python train.py --n_layer=13 --d_model=768 --n_head=12 --n_kv_head=4 --head_dim=64 --d_mlp=4608 --vocab_size=8192 --activation="squared_relu" --norm="rmsnorm" --norm_place="pre" --norm_eps=1e-05 --positions="rope" --rope_base=10000.0 --rope_fraction=1.0 --qk_norm=false --attn_scale=0.125 --bias="none" --tie_embeddings=false --parallel_block=false --init="uniform" --init_std_qkv=0.0241 --init_std_o=0.00472 --init_std_up=0.0241 --init_std_down=0.00193 --optimizer="adam_variant" --lr=0.000371 --beta1=0.9 --beta2=0.99 --weight_decay=0.14 --lr_head=0.00319 --grad_clip=1.0 --warmup_steps=564 --schedule="wsd" --decay_fraction=0.743 --decay_shape="sqrt" --final_lr_fraction=0.0 --batch_tokens=[65536, 131072] --seq_len=1024 --doc_mask=true --train_tokens=1043000000 --steps=11308 --dataset="wikipedia_en"
MLP neurons of a small language model. Each row is named by its layer, matrix (up: input weights) and neuron, and shows model dimensions 16-111. Each number is 128 + 24 x the weight over its row's rms, rounded and kept within 0 to 255. Numbers have three digits each.
After each neuron's rows is what it responds to, as a language model described it from the Wikipedia text at the highest values.

L4.up3838:102142120120144118106144164165099076128138124099150147130147099111106182152102086133132098147146095101122174128120105133119088115105127114101118168152163157123121150113127100137117161149152150110148095174167150112120130118113100149163124130106119142123134157167136104150126148154100094129
Inner digits of multi-digit numbers (years, coordinates, list indices, e.g. 1605, 36.08, 2016) and the word before a predicate noun, e.g. served as, ruled by, became.

L6.up4229:140129138105121108120117112119123100140101136103125143151117088143152135095141150116109177134126125145139121107120140108117154145097150119134088158114110102130157126099112100104145122126146129140134075179119153138114111114107112119109158131137124103140124129170156133192177131101153096153
Inner digits of four-digit years and numbers in lists, ranges and tables, e.g. 2'0'10, 1980–'8'1, 2009'–'10, plus table row starts.

L9.up854:094110138120121141111156120146112128117111139107093135133144113060154086111101176127114105157109136178097082118111113109062119121143136117145099148112136091080114123135116125145160131139123143138132101132121183095108108162154097149179108122182128094171125146155124144159119096077136125181
Conjunctions, articles and word endings inside descriptions of buildings, heritage sites and facilities, e.g. facades and roofs, modillioned, renovated.

L6.up2209:127139135143138141098132124181118108082071136143161085143163098122171126124125130104134115118125119153139137098133157155147142112122105172158148157134138105123110074181096150092080148144114146146101128129094158114173104123136141120143128096153163126140091146135147141160105106089101109140
Given names or their final word pieces, usually before a surname, in biographies and lists, e.g. Mildred, Sir John, Henry; also "known as", "to the".

L4.up3453:136113169135187126114122145158128132097097138134109102142154090123163121142125124118127131103121188124127099114161146129136153082147109168135115170105140132136153091166125163134128166151120145148118109117135189083146111099161132114179127125119119128112112136132129110109102098096117083089
Given names or their final word pieces, just before a surname, as in Robert, William, Lorenz-o, Phill-ip; weaker on list dashes and periods.

L9.up4299:106137140133129154133102097096172163121101116125133143132096078132119118099140163110134120110115107117128130131111157138128151091155149129145163168132193167091120121144129119136128108129105126138146142184134172113166117054131145104138089107174140152109118144147124150135142149086120152128
Pieces inside proper names, mainly given names and final syllables of place names, such as Alexander, George, Mor-a, Ag-ua, Fid-ra, Chel-sea.

L4.up4415:115147118130145135115162118139142135109135142116106102134108105157191129106128139091086099105083150138082133128109109121105104103134143122148106115139139144119146132135130082137112150106101127102123125126145148134081147164129169130171109104173147102086135125177124150130096103110100160158
Word pieces or words describing position, coverage or vantage in architectural and geographic descriptions, e.g. views, above, flanked, covers, beside, guarding.

L6.up2165:142172107086138117148104083158085143159166129113117143151139112138110126109140105128110095158103106161097092093145085148070104120092170151162141114151141088123084131157109169127136140145120126119158115141102125149113102109166128136120160120131109122150104094115109103142136116063122155121
Separators or short function words that open the next item in a run: table pipes, quote marks before listed names, and prepositions like in, on.